{
  "num_hidden_layers": 8,
  "hidden_size": 160,
  "num_attention_heads": 2,
  "num_key_value_heads": 1,
  "head_dim": 64,
  "intermediate_size": 448,
  "vocab_size": 8192,
  "hidden_act": "swiglu",
  "norm": "rmsnorm",
  "norm_place": "pre",
  "norm_eps": 1e-05,
  "positions": "rope",
  "rope_theta": 10000.0,
  "rope_fraction": 0.75,
  "qk_norm": true,
  "attn_scale": 0.191,
  "bias": "none",
  "tie_word_embeddings": false,
  "parallel_block": false,
  "init": "normal",
  "init_std_qkv": 0.0492,
  "init_std_o": 0.055,
  "init_std_up": 0.0492,
  "init_std_down": 0.0,
  "optimizer": "adamw",
  "learning_rate": 0.00238,
  "beta1": 0.95,
  "beta2": 0.98,
  "weight_decay": 0.062,
  "lr_head": 0.00283,
  "max_grad_norm": 0.5,
  "warmup_steps": 419,
  "schedule": "wsd",
  "decay_fraction": 0.683,
  "decay_shape": "linear",
  "final_lr_fraction": 0.0,
  "batch_tokens": [8192, 16384, 32768],
  "max_seq_len": 256,
  "doc_mask": true,
  "train_tokens": 153600000,
  "max_steps": 9568,
  "dataset": "wikipedia_en"
}
MLP neurons of a small language model. Each row is named by its layer, matrix (gate and up: input weights) and neuron, and shows model dimensions 0-159. Each number is 500 + 40 x the weight over its row's rms, rounded and kept within 0 to 999. Numbers have three digits each. A neuron's up and down rows have the sign that makes its largest values positive.
After each neuron's rows, "fires after" lists the tokens most often just before its 100 highest values on Wikipedia text that the model never trained on. A number after a token or word is its count.

L3.gate62:504481504503497485538571563502537536546476491535539486455540508469447483484506540515564492536502544529509471604528403508521533528592449531548454489483558474485452582509492479495470485504536486558427481544555519506550540449582416465474455472503605523525552477583519533455523483520480458491495517523471518505390536477449487468497471568483495492480452471545470458463472513599443445512499523544577525447449470491506524498460487533510508570512477504498506537475474405471504469518519524
L3.up62:545470472487446511472519498553461471514456488481504506511517493530513540413452505440502516522412469520477574517437484510493415489588471562540447579488507559495446531525416486501478495484512467431506474528513539530540432490541507436517449492461500519589532527486504550498476508426496468476533383460501451490562529471480523526509583523502518423485512393435487517543516489446485501471572518508583486515452459486480501589533476423473492491461504535481504488510465445540509471547524483
fires after: " " 37, " |" 11, "W" 7, "E" 5, "|" 4

L3.gate121:474514534465534414526448538474472465469502571487501441421462533462500472533513470507485488490501529447527456464530530457526514496562557458496547495485622530497493522520477537440507507561502529510491540494485505509513492497513480536436528514510461445545529515535479468488521469562497497508549499491580540478554449486627590512533488496418539441504480491564555478496473443501496449494540568492442489483494487433574427479471531519501457474499508410568542465583456428431547482529527503
L3.up121:553492504380454490487533511469480453507535563508487403467473558431491474507568536503495464537401475556529456514501516498458447503460488498467531515515527474481566528518477535501485525436483501458555488468432497506430414520528483417501472456534489551554441529530497528514459452507469470494479481468432456465495421523594511515551434575522542524497526555479578508584507494531500446466488489438506544561475485528512539525476615486521510468455497525526441513475541537529519497491481507
fires after: "–" 17, "1" 14, "/" 10, "0" 10, " G" 9

L3.gate99:554483524444492529458516495543529483574502480565516479452548524623572526507514455470517498523465444560544559484564511528509472513566454561544505540529557518466481480555396539509450522447594515529468446461486455495520469512421450589465474485434471467474446512431540472484486460478564426550479455561507480526472566542525478496525476502464463424423486502516538507497498556485490550494463548453453513461481561450520490518475499503440494529480489552509471513519440484484466506492493517
L3.up99:438501453447505532458504520479481431522553462528516423488484528543504547506444548486477539587590486493559506513503613449504518484516420496561511457585528450495509512536499471451493455505445498492444566502520523549547491536510539515497479518471492482542489482579439514473522520541452485457387505502495437470490500472476408477534433540513526453477537443478498506473464532464503498484410489553520477558485427609497496512435536545531532510504459532498529527462425508502486473451523506
fires after: ":" 49, "s" 12, "," 10, "." 9, " S" 4

L3.gate316:510475543585478490553454576387503565430501531521467405506439411561500558464481456487494479553544527482479534493487538530553505481506492539470568423483530515513441495442545571427451538466581512500485534519480519485456518506455499552498514476530501497530445548480501461471515484464501425471477561565545526511456493589507526475430501491478434477497545517496436445478483515502444533456513482483478482476495481432483498506464497520459460499507496455525415451510498476489425496447451569
L3.up316:566529482459471443517540500451470501507415474541470477513514575431535469446500539531420525434499461468492428504514514475507520550485464490555522516558567444516498423528472478491541453424530488481520491428507559516433571506473504448489589512454532501581533498478468505501509510477549492516466482516428522500488581523532520492493548560525487536521526581512546459476449476452569469529516554463599478507570513470517517455533509486436547473538563541510427468498499477485508506518527405
fires after: "0" 86, "9" 5

L3.gate336:479491557510529393518520418560494551497497391486499516484518587451551519486519569521502488486482525521502520421603505477478460462548573486474486394465503464479454486522520545502451479513506496507488511482543473453472534442561526572492469464460465474534553488494505459498512488569509513500402443530485551497457530469484459397460536561496458521556523535539403404466471470515501529515547438486498544478502516502461499576532520506479452521507540479453500487511495494544560491477485476
L3.up336:433498511582484563495534515492505431478491460501414522465482468468461601537484417514541472527518592466478472444493539540516452499520577506519433515540527594417524552521525430530439428457517521500494508474509560465396501490477463466500544482504484507475479554494478542456517465546507468511552483563449475556517498521577550489484541492533562503562479493556508509482504473498520577487490535494481503532561544511484537528473469431495500476482466492417451470544520529500478541521598526
fires after: "s" 46, " S" 22, "S" 12, " L" 5

L3.gate343:525483475468505480455485534462437504483447427449493492491543474468559577447490473493401520498521464514513581504466451491531457389565442544508548508497518507495571557477486521490459513487554507471512471527413513523438617477518501545482496506463485463485517514472548541481500485497497512525533578427520495533601490441547501507438557523483457508583549473524481446487484497471531492524525520472512494470536477496432457608509515528451480532510470503448446438539475469537491498461586453
L3.up343:466483526439486485473539456506449463437505534477520476491485494506555506523535394501446460494535489559481509441467516469450458479476490507531536467548538465430468485579461472465515537477429540448542496532586475501495486431505528509450576479507511553495545483538629478458506536494498483496451554530454403491478459462563548467541468512507507511482536537546420518519491550534435472572457539517539493448485590520517552433498507560518514456520500506542494417533483492580533461469494493
fires after: "8" 58, "9" 8, " G" 6, "er" 4

L3.gate255:489533438442487447485498505512546519527496497549515516485535500494450558516565487527442444481539533523472452528523512454527466521567513535497552524473510439504419440454449525516428555570510477506433483512508515482571511431543610461473489495385495535439514498486539465508510511536594473522496482500478475420392539567479532450475502423491514542441525549549509410454527444521460531400542521479529485500457494492506447490492460474488490464524531509523479560524487491458475541489479495
L3.up255:554509428501494460538509515488540508513464458517535564491526477482478504472520542525507427421436543503465509502513550507539515549473501523523566482536434473491553452497434444486515484538552582566435466525481514485481557535429516558510435544450493530506562472507574438499402478499471520573516454514492527460449427560417512574474456564497507464585492462479513456551546473510530548510474542551532517520468490468438507521506618555498511510523490530520483519488434505438525474491507488
fires after: "0" 78

L3.gate77:524515533600434496567517516538576511432479527446463601497513475565498518470536524492584496506437568535519513509534496499518499497486466544501497508504481514522544449449508467482496440404489519487555483465522538416458487464517486525459497481458536575512523505508582521489482481537441536518458544495491524485469544420486423455502558560507546553556458489560435430474470482481508497506461563483491547537483516459442488553514479490542443571545468476508567482526479497483529448527612501
L3.up77:454472481414485493437447533523518508562537558520561470524495444545467444480518463476477467518422525476498580502566499468562567480523530548409472450522550504480438495479460485445525534500490477541515446491589525507524498470495483505521475574506502551495489480567497515533524478426580510493555449426598497511449549490499506529551501521501476509515505541493448479547512523485447489526518541444511525465586492529547479491471475514490497454503583567546487440546439500551528521413570455
fires after: "s" 21, " is" 10, " S" 8, " Z" 7, "|" 6, "S" 6

L3.gate86:458534587436527501474494531454448596606516465533437514443489551501476524525517491462537555540503423556506468470531550549495496555527514586473571528514518527469513490578504517516441540460503533448462541471447394537465541509469487529464552452459524474534498520501495454486472519491547422483443506532501494505556486416497455525491492474476607507522553545553516450473544509498495481479544492455475514535494505419535537536433451500466506533492492501519440467505479502479435519563563530
L3.up86:550486498544485524569449525503531451469471446480465491534495521484519452465462487545418499432471523529517537461499577434503480536511510499554525478540534497577502516450449499438516448519453506579486459479506536479483540541522521517460423502464484493469498478485569405470526461492531446571486459615529502500560509478544564490540574509491463408581486518530502452541529496429511504510453511427474506522501531508478512537517477515461509525489577441517508470507435528546564469395535441
fires after: "s" 16, "G" 12, "S" 9, " S" 7, "T" 7, ":" 6

L3.gate368:491528540429485441459490516458477482506532527508516549415544548511499514502547453522597479471461434493586453463468521513523454458415474492484540469509582528477510509538540544492450483568501529556561493437546504519423447519500536546480545435515513548427544492488417518462552416580464495504442490510472533440517436489467505533557484557509480454556517572518474453481469489499528462503505473541488452565457506468485479432526546455557452532507478470540514540501508491504494479575463540
L3.up368:498575506526511484384543526540460490576503502595428526488535588500491503466518510491438532491481540520471495432502532439456467491507515491486481493485504545483500504492466515511539479481466426516527533532508540534475487530456514450430529527521622516494546467476503566433511500475479498508544511430493424458512526481491426459484481521499627530496474501501519440441473515539500519523500524495513454502513514520423463427582426559497526501509525537504530466598524568423558503485479531
fires after: "0" 19, "4" 13, "5" 11, "1" 9, "8" 9, "6" 8

L3.gate309:482500543459474510501517445458517455514532530528471477534514488581448468472486483459478567526436445479576492523547543455481448529464520480474565466627501529498462539532482598472489504528516496449531510533543455517496479506448451468519562452560509505391510461520504559477476454633459476424454516535468545523470504416529518501568483573493437510494558546540442474464490494498436536530497490458511515467518454494524454528525478511526510470486465472575528446503523524504481484486456574
L3.up309:543507377518493523524497504508516554451504561488454557487485416520480513452450556504490457475516493414499494506456432497434492549467516447448593594509495523462506496458507500525546435499514559521494517473433493499504529551484530472525435525466484519443481535551481556509500539510492494533488484494462557569502436554486455574515539510507494470503568504410490459570466495461485499374465500398529476551507502438469464534586530497516492509520503501412491501477494496480457469486498460
fires after: "." 21, "\n" 19, "In" 8, " In" 5, "1" 5

L3.gate161:531516519429515447468478423522573573481498498561428564442497576466511534467422505521486451445507446486436505483529472509535516463488478517460560561541546490478522515506439471562559446568518490490512533554443523489492547502511560441539485470475507469521548551466479536549581472497574499552514491532534506533488512456550422503527510543534397401530455525522492501478494486508486489454430498504462526495532508465504516526537420471481426519544549423414484485512486517499508521550518530
L3.up161:467556482559546504464489494484472530544577466545483442490477498518461512538441563446450436466577518547422491496555525574432486546540593474433503542465438429467522514511548504537506505487495490463493517538501470454519477485533544480554533478479527517471498474483514521584500511521535541534519461485560443491458498528527549515591519479529579523455472507441452466504490523435597564474532502510470454478474547581469537458525490491574495542527512512468475507474517496423415468520431531
fires after: "." 64, "\n" 16, "i" 4

L3.gate213:478462510517505498480576505522480467470490488471497522562477477412518500466538515563553524565480475554465490457535550495507463519594408534442524565461517474471517448482455462492460590507507410595515469582504459513558539567525546511465492510450542518507494489453466472486484488479510462482493537494466485422533578481497506537505533463424538497458561532590546485539581466500442472503498488516510582467483537490547532480490402471513498487462489509529439495496474463461547424517504440
L3.up213:504501462525531454508531548507504569440542519529500438527454487463480523479456469478502511504493464495510570468463539480530515505496450517472517513512483511401465512435461545507511422540587478563493470519558499446473473489510525523482489472484470527535439536550494572489525526537449537394547467527501507557483485580438527589545564409524522490512535553520542411500554543537472535484464516488584492506466451512530462534446529524551517544495477527448475523522511560535412581429532540
fires after: "0" 75, "9" 18

L3.gate182:498561487444498479552479506472494587498516522504501545557504586387509496549497513547470455491482438528478484497518520484581440424523567525495456534570519512491487447545526475555492505542439479452491504560514478456556514510486514442524534443581470544533482528564480483494532527446564430486405551523456483503414500483537473461531525495571556457517508510516525524496533472519490535464522535543438565526528538530568461504503524464541492444523533488467504511541591458467443419465486496
L3.up182:440498528525545551455560525469536465507468468469465577409516428517545508459451538556511484490532543545522509521519489536501427531630422520478505533507525584496582457442481528486504495506551489484470543500583493448498527455551507501506502474535493520513577575512514489482570435584435502576510560572498506492471492497460520444464493496488515478482506578485511483480513523512482550486594458437469491450531521508469535516489486577489474475505512490530448458559441489458457552539488525
fires after: "s" 31, " S" 23, "S" 12, "es" 4

L3.gate356:517526507463464529532510436534552507509505484547515612517497546478612502493428525456504475524547419506509539487496578548460476457458498545392508483497469457556534533547525518490493503501548439509531491493579544424546509524474539558524520517564510454476566495527520487488509489527562516372477547523515516463446572460559493527529538467461468534529538402481489410507516508484527470506468494474488536452521530506512491455502533518565524568534468529480551502544522551572492476496531469
L3.up356:513504437470409438467461544522490501380528512484430481467511511534492428538455526502463458539484495523517486516439515494530518512475444464498481535533550519533477376497479536529478473467471510558562519539555530433540513483458483457471501527397501551417554482424460444459528500511546427451501484528500567532457514504549463525454441518478480475390572529526423521504494503505493540459505529464477483482483512535471519476461523500471496465472522568507422553460456537488489457529519541
fires after: "s" 17, "2" 16, "y" 8, ":" 5, "ar" 4, "dy" 4

L3.gate430:545561509500479486456455504497458532502494466534528495516493518561491472473426499529548539489462551559556600475485445579505449524451507535514490525533503460489485471472486520491497393582527576440470462447480456484463509466508546505481495445463592475512490488481488513501546513533517517503500399535556527452515458518520522521470449454566530460458503480529577526428572475467529461448561447498437435588456499453484503518613566491508476540503480523438492543520455463506503529524491474
L3.up430:526499492459485480435484505470514481598556520435543506500456484500477423479470513484535548499460469460563519544454480564465543483483494519443460450593481430517496479468504476425495449482420477518518499453519535488454517537495499536607440478480443518482522513461536465467458431417498488577469441523549516550530486530475527468549555481363513476455481501519515509485487518537511534505472441546471551524450530547564493521429552431516515557480530482532519479555480433527547483508516463
fires after: "." 75, " " 9

L3.gate298:440475560591480499484438599554463453498493487518517494458459531490509541526494522577481386522509530607543584501472527507512506464510504472550526523537570549444486477480464570457496559496491521493510439513492537485496447533444487463546551499500579558507536513467472534502492569492599421432496506540486508471500500480532523452492554561472544454491488462556439447528450488528518503440537458458471520522514531438453491487477527554524443471559519486441485466550470516530477513491530545
L3.up298:506479498456436445524424495502498447523556478479455476532484528549527467541500438492540513445495520537460493490532512517511450453531473529478393450536441491450490468509474436460454527514476476473484505461562543431432514489500511587537470519462462548488611508480430460363496475540474483492477511541519489510515492471599484495577461542486534488526493537407496513512474523458465474507461530480455437520494547507523513520457498519504518567486443529540524507570479450540414552498523574
fires after: "s" 33, " F" 10, "d" 6, "." 6, " S" 4, "ant" 4

L3.gate373:542535505514511446465494538502567517526534540447517474494445512491532466538514463466482505556446454502468467461557514587521474491504496476500457466564493520549528506474480509503473561553500478491506468562581511525488558457522526557502520488545474483386497471461420557510477504466488454529534454426558560515386516444542408547552496525509502520516510516591506465540463519485418514473507429482558511487482454518569447529521449435579465535446438523506527483487562469518548470521547515
L3.up373:459448547506472501543486494395469474520446471454518502547528507504535474510529524561493491463495515478560514527484451515500512461524542501492478515511525541636470536479587474498500523505504463435452414501522489503546525571545498466578487513465447474484490559402542538507435541479528520593416478486516518505432500471541413540448481499518518487484509493523470514513563561507516562474487577512448515457468563492482467569441493460558428492468521485460484478526465591449532518482468477
fires after: "s" 43, " S" 7, "r" 6, " Ca" 5, " P" 5

L3.gate237:491501426517554498526470423533516536549558480456517569519436547427534508494479477526489499475472531526478505586477540499486463482451460479468424488504548555522446560480391570501477427421505519436539484452514522439452510513474528516526572430523503517560538476523460488468490441542499480518476503476449554501514424541542467499561513504524552455567540558525425501544536542456532523435495503510539536510536434400519497451499457587487462525494509463507478479476471511473486558487471498
L3.up237:530539488483466590507497549472504469480446496473506436531539563550545466477497536518519452537540521478525490427569453514556501427465503560486534509531528457525458477507482439529486517467484529592549515505453597499525475491507512538499526494429485477504593519486539528502485436460497442508493488487510489498464501530565422546542460481466482436518501442547591505510482455529524528469526468547463515528514548486578591525469443496484531476449486539541497368527479559472440541418496522
fires after: "d" 24, "s" 10, " G" 10, " D" 9, "D" 6, "z" 5

L3.gate281:506518445494520539468477600444507475496450536447402525432530570581503552454486447523502542541472565501496496488506460586524475521547504548539530482575455508487527518450477491535478453507468397417520458504477524456544529493500517507488499517452564557533528523510552500483457472489501454553497538524537391520590499446496498494499588472507482515519516463564439462471478519495457495514490558487518538495536488458499494502527427403520430467527493489519550457529504505485506513463532594
L3.up281:504532484455517550450520515483533571551474531522465455445422497469455432431534513516490460474556460469491460476513558526495568493461524548462523504465575491559507509476408474539506515438496482563520516473510538554457472518513437469508469521558589489405481526494463493509481536441499528494487493445498477424553485479467522554465475510527551467484528514533496437600477491513473431456505513515502442572464452564557503561480500482474574529501525458529554534473493497481458594598521482
fires after: " is" 36, ")" 22, " was" 11, " J" 5

L3.gate262:523500433402475491549545533416470505499459556497500473499481441476513490450518492597467509536444569466514489432492415536474472481497467507483486455494575454503454501540464550463451571505472548526488492570495532488458498466477515516481473418436490482489504473467498523450432481526492505577517512428518514496475544551449592446527494560503493518552523561514450463533585501555476476486504539538456544570528506510492503481514439466484519548523494440497592521574472450490484521432564475
L3.up262:479518488493590532465504529468493452494423590555504484516439499537460505478470486534544603566598583481388479484500515423485499532494558469533450429527487464487489448440511506483480515476465423430523534523508528475539450553547477461511534455474546484525502500524488473490473500508499462525564537443525465458514532417562526491520444567452450488451441485512491437498490431479458493529461500520541459489522491491482541505476497433485503456533528422456563559514546489513532516507527559
fires after: "0" 26, "9" 22, "6" 13, "5" 9, "4" 6, "3" 5

L3.gate12:546493460508491492504482484498491561452470457523525464494487537501486505489476495495542470508477543495559420447546485477495584478454523579483497548486468482467568590480521469439538446473532453531569411464486554466489574478425495424518539426562496438582485493550512495520530442540540512517533476415540563479527510453524531469539539504485559469486536505536544456576460557571520427526427479480549464482504525471454459493544518535455475500542545473495442555525467498551510538501474446
L3.up12:536501547539473468506528521500486472490455433599494478450574602457491544490531447459483587555495545422533446564501400488495495431574505456518538494498515542533487493426535494516478527480550513549511476536453476490487498566503415477492530516398469546532466500445550530537488539522502478537459444480508492491568506510484459437520463473508548524434518475447484524521474523548528521559498504600526546433479411505472465526496489484532520512553605510523465522492480500473505488518504532
fires after: "\n" 42, " =" 20, " |" 13, " UTC" 5

L3.gate219:468483477381491495447472500508499439537542507509516488505502530486389501498513521495573432511501567529557567486516487506575501517448475486514503439536506497508485524565474453471460448550559518441495509533552476533501562433506421486499588467496466463412442467531485520498550462493525452559464594500513480498483493504579476439568536587499433482505505503469417462527511492494488443509428508481494517531486416494522506485477480429549529492465490489522528469455556486422468515483553487
L3.up219:459461516530420470560496501484525521425481563524515454482475486571546487504493486514492541504490498512516500511465520477517458509490455549524537480501514576464507560469529527495459516568459639476538454546468474516463526541475544523494487504415514514488480550629477490527543445513527548459531507552485515465554490482408480480454566459485502490521515560458500473452487562465496462482552448488388513549442545530485512494533553520501479527443524455537432384513529507535451499550524529
fires after: "." 83

L3.gate389:573460575503515570594520553467503453549510525504505509474463538435527487443453549536480485511474503441451499503494491499517483431472530434502448509539552503539486531406476489513429540436544464480491491478492446534515523473506491484481557476521484459453482602512497499464492470562514483576464457460480601475502511511493529624480500488428443505509559537568504480568504501520465535435546563464468502497509452542527467518536508417443477464505546524531521462528541465473480524428459540
L3.up389:471496512499476566577469528522494571493449474497543473491521442464553527460514493503520487440496480463495611470452589497528515475562475507497488524530515498529530457414522507486493517473536445590447478478496532592510554543475540536579439474454568520477444557531507503498477546538434516473476577527490528371577534569508468546548517497508489507550477497537439469519461531517527544454495500449516448521509546478463557533468446527529514558465517509532503507451449531560542514463456511
fires after: "0" 62, "9" 5

L3.gate383:429528458545558569504500470443404561469547495470514505577606537468425477504477506481454457516486490542554516450481475554594488474516518424520528506485509526548497493473480506537553523505535525491446537493499509520499541405478466470547513533580477485489419506518527525515556521501514471484474507441525475573501549505518492411445576607499522534485530513488511455517514418491528533433510537472540549522553503566552535502475473416515473553557486511513483482513512461453526465477540480
L3.up383:425494484493532474571514493483525510454453521477475575430518482460494491532526554419542487555488557522517505554516519499510466540565550494494461441455508474523515469488449571537500494475494549507467411519492534418473516518524490502497519503453495497486509428473518506465550465490467445410448492472508504453422599561479481460502575485411498530432511495511490532477504519527531448505469485532571493582457501512561611426462506541445531434533523488553478476499464453440456473548490538
fires after: "1" 81

L3.gate192:530495495518558501508529459508545512591484487455535497463543499414481491507541466493512491488460457472489508459463478457467486503452510497503605427483556474480475517503482506509476478520527563503503465437531467572483539589463463516477508456542527486469502516512489540507448495458411490533521427463549517451546492558436567564531472524437507492526554458531479469510490536531576441501520498450402569516521558533546494410568556505568506575500515550478521554498408459456500530462535539
L3.up192:504494518547464498447526473467527562497521538526490460475502479510552485540524508513476513540493529541510461527429483544421482503508488491552478522555490443460484561482535607492532524484459464533559442530471451549500478515507561551570469520563455481504560562418486546497452557501488549457498455494478408457498504505555544605485505495540519520438498492509460512513594467423517507555459518541503498575582515559494520531466484456523538539581427457526487532522521504605444505501514490
fires after: "0" 32, "9" 19, "2" 10, "5" 7, "7" 6, "3" 5

L3.gate37:532497531497520471468540588487528536450545491429571524445467474488506585507531560495470491492488549489510477489460485478481458569535457505493593487517498507545516590533417409517455480515479505456455498550503433552531523487513440460465542490466517550543563559479476540435443430477457435510484530551543451521452439446498476528545542602479459559529525506595496512568500544532529463534501464519531504571514527563470483509501447493498513452542504494535473530492480474484456471573491491
L3.up37:524475506533502473540526487476451471479555450481546482546522484464586540488491597462477497476490455519501539469436528491512450464531512544559501579510475451461546425537444482537469490527462539573515543561531433581527430552493531575467484449561501439485526508544526398454477529495424554441480538471557489509506509539464519512516555578488434490527515559498428504510548551477516522533488536532516515510506501467567455491543509509538527455463484466438531523526579497530428541454488497
fires after: "," 24, " A" 12, "W" 8, "E" 6, "van" 4, " and" 4

L3.gate214:469470551498545544469501516428459487510525476447500504492465526482535419520490554504500600539550452471517544460578566489521479480537481538577457542527526504489466527519458585480462493502543512516511497431524500516517489471464484535445433504511470483482496516511496424459448498470526539541448542524491544480523504510573473476515508501395451482453565509595591431459488522529452427483547534462523465568405512493526538481452496582529529529474529494507554436571461507546497511473476445
L3.up214:511500465473546510470502571481428435499500499474519463570498515436451476576475488604471501454480501513517495503475509552481479480453498535555483520428548440506460501452489508457530541438512457505528542488493505537514455491404502463477559431497466463416445503533498544466462499490522467578453553477448566470505572489525512487492412431473511472497476504441492461557463504517490539486444629554510570465494521519532456428486510492497465535448559502533456524534498435579534522502501462
fires after: "9" 52, "1" 15, "0" 11, ")" 5

L3.gate64:499472540503603527521547582439492489502501438517512488524559510504546519473503427507493479467499507544489569453567483507484523488475495521519481501495504479454496471540495501414468484497503522592473527539557537469533476476451430521469575512476441471437498513556533453488572497499550501555472466579417568520507513563602480534574477455506528442522530527540481471470559433527463427456535553519478610496505532476521492518450561542486477502479526530467503465501501436479462406499500523
L3.up64:426477544497468491504430503512530526511551465498487495536576525529523445528478467536544481519526482545507576471564480479539514491551478433440518479539431501418532513581468525508493484518530525474553462497552477521557483477431588505515474515506500559528496466529500489452502423493478516454447530432534455522525562426507470520538493561499477451595481518453413554483467543490487509389485526410464562573521484507560557523505489433498525514472484556525461535506482468550492461464533552
fires after: ":" 43, "," 35, "-" 8, " S" 6

L3.gate371:456519553569535493525554527488551522509479416565518516500492558513542511514488503441506528561495468566514489532544518594587483480536540487600489485511515494441506506516456496478536479496542582474423481456487504484542494485486488560423579463570534463465546492411490506510516517507572483477489471520450455546512525497450515471457523513573509499523527488535554466409449496520511474525500548444509470464469452476470569466485525530441475546590488420497498512526498481408521457431547470
L3.up371:552496466514516526419500513499520505488442442539498555512469558502528517472447477501571559455521481546501539441479469447478451512549515512506517516524517561543547526499504569520545409470563510501523432513531556454498552460607447478481474438529517472480547558552455474486534526525431500493530427456501528481516556510471530435533493473544508411501485470536521511502480514490477467450517521479536438532519479475501557578574540466413559475520504592505547492466476568518554460547560442
fires after: "\n" 32, " Website" 7, "S" 5, "T" 5, "www" 4, "s" 4

L3.gate18:456516476452479511571478564480517482481539510521481481481494531496512508543503477475482471580479529449460475462570532457500502444570610536480464499472563451491453487466471557448453565528515513492472488490525472534496486446484549533528502412431537487441511432469493508476615454555499447485454487548507467516511550522524497454482489486469508447563545579481455456456550483476577564444452517577510601558499478521463547555490417471510495561516477468531477508499461457480515507457529543
L3.up18:434450434526525512453537464531500534534560498467527527485558442483459468593492599513467545505501467585549498532486471510509501489529480514544579470522482506420502511497444519522461538472476489503530517459474536545482455455496595460560479484464485482502437421555516482561523450462471547432465452447502487497483515528438523503570512510469526481490556502485541563498555479427540529505425530533540586529457461534410518462430483552457482562534541481543480503512571458503482492472495530
fires after: "," 28, "." 28, ":" 4, "PG" 4

L3.gate283:509529514481532498449500487545528518498424434558509525542573470475559520463530450503473598475447558476543442461512471460441412509489526535597540487613604495534502527473503518547517484508590491538447486481509542480517553540532507558453487475527463533491522472493467530511549566515427489567511454421509499495512519527517465452446485471534540559537556568486494518500444499543453486512465486501544505496474459557430465550435498466503467475508502465543527512531566498437494537453539486
L3.up283:532464499512449567485493499469497522464491476623452523480570466532514483470643481523524538438521477465530450491459477461399452470440515441488517510507543548536492503567498480513546564502520528526479389479551517491434521453514489511511439521532493495485534549475491571506477534510466491467511520465477487475501489450505525466456459533496515445499528578547427505583483508447504455582449489525550500438483509488507507546539503555515473471550495459440505573526545530464550518542496420
fires after: "\n" 18, "4" 11, "9" 10, ")" 9, "8" 6, "3" 6

L3.gate287:551538492491549479450500545495486514465501547444484486427499560502461517487492567520520552460506553483553514477517520530621472449576499528466474537496476500434540472483484521465406534527468540493574414484519507442551488511534499515534449505459506460388500422532502494464497501533497378552528530465544466502489552531524475475513488522492465470465514502515565543440505454537509456517431548484525485591510414499517549456456432461462486471548535485514556570466494488546480477459503524
L3.up287:433497457430492546521507468566573464514526535498505549529529526507507523512480431457468523521465527507491537569609554375521443438520500492535453586515475470512529427469504527488540504528522426426449482529550459487570549479482532496440497450597515430476529444474526462536535532521522525469474522496486551492481532472491494508571527465465500538494514534433472511446506513466435555545518495461518518547510497525499500499517438514595528488436519469572499481468546501485523487522517405
fires after: "0" 30, "S" 11, "e" 5, "s" 4, "o" 4

L3.gate361:442488509572529500493536532508556560525493494532520489541556477422588476453536567468509386474484455506467518463530499448494505511513453466510469402479555435479442479524489566520526483520462494458477482484487500486520566476520429491431505455527405442542500528567512480479526522538503507525451419486460445519511492436426440576484561483424480447509549441488447524450525450443438451484478522550522478478502490455495553521527489498557460538526504483517521530459455475469488456501438469
L3.up361:475538532498489496528504454510488465524480421477464500496499549499453478470489449486517507568452486499510461512593518540517468509582475422545526444445498528491577529543510416546521447464462473541459509504564553488455505499476479460407543518511458541428551532441513484472415465482497481465502564616494447516494521537503529460431501445430501485562490488458459489507499447495436586512460527449489503483453528488421491530486515497474412494453501490530533459535482437459534435437502469
fires after: "s" 17, " Con" 17, " Pop" 7, " of" 6, " St" 5, " New" 5

L3.gate83:489481435595509523463449456498497480553454520550530552467500515518500529540431550485493530529521491494507440495515532503511546510580519498480562514541548491511509537391540431513516455513531549509466541491509531427511532542539495494503499498534531525478495511487482527500540530524539535480539498565503500527587523564460489539569509481448512530492550589559536463450543589597507473485490509575511490406509485526490484428440500425485453530456462486455500474477560484444469502542536623
L3.up83:527458509529399498490455519527536469485509453478457504551576490442541545556494562460502546484458487508480563486580496503503556432580507568560428494464468483500483515457434456451450562403534472476493491480498490496515469582504516476477494496431498491511563470499528490416528526496511509509472507467540510555525486553531493507597505502413516469549473527472506450436486502540464503465504514481522483511406428457447455510475516430478496411474535513512486549503516419475500505428494566
fires after: " " 46, "J" 5, "1" 5, " |" 5, " Order" 4, "3" 4

L3.gate46:508504452482520498545445516524507572513513445516538543471486477419557512498445519513473488503467638564465548500433503443520520495477498464477502490492503422504493497500480512502439424543554492482503440468527467478522529517494565533493447476435427550565540401539528427478492517425513411584487465525459514498448504557516538462439460508551441500510497535522473481560457489563501488484507510491530551549504539525428494508501545473424504479538479496575585546522455451475490528499524478
L3.up46:613532488454505510449517561546506545479420540496542540444531490514574516533489544536488487494494531538490521551546449462450512462493544512492535465530478467506489562536512485463508524560478613515445518448468568514492516501465495595540510548498433543558488559559470477494518514490501515497504493517522417487484502450528520469480488447612389560522547400524542448529505456542480512511508561492462480580525542427488526504489472500495502477485511399478522532445493522503507484521453478
fires after: "0" 23, "–" 9, " Ma" 8, " Sam" 5, "gg" 5, " Sal" 4

L3.gate152:495525506486530530469437516516519472526538475515463499519539608512501496528466461487565465487490527495600566497554513504527391508563477568543499558518529461472461480521488531493419485548499461486529480505414478520528540490529543499484485437480526503545458442440545460530491450437504411509428414468496469495520516500480444551517465501457462459503442522451423470522532579468527463416527493503451568541495489518516499462500446418426491548485503438425513510513466480517430496488488519
L3.up152:557580508445480486462506561453477525521454569515454522431522533491516460435514504580499508527483506462548460458482553532466516508480505550497531460563550430520473547447453574462472454467556438567520543495500455460480494521461605556542499476508507478513477537548541549451475501544479533585484440496519514476529475447486462547484453504518597470518476548463448474453519470526529518502470559539558537512494552553540522450529541451509479567448502457427527573494460515547454481497511446
fires after: "," 62, "0" 15, "3" 6, "8" 5, "6" 4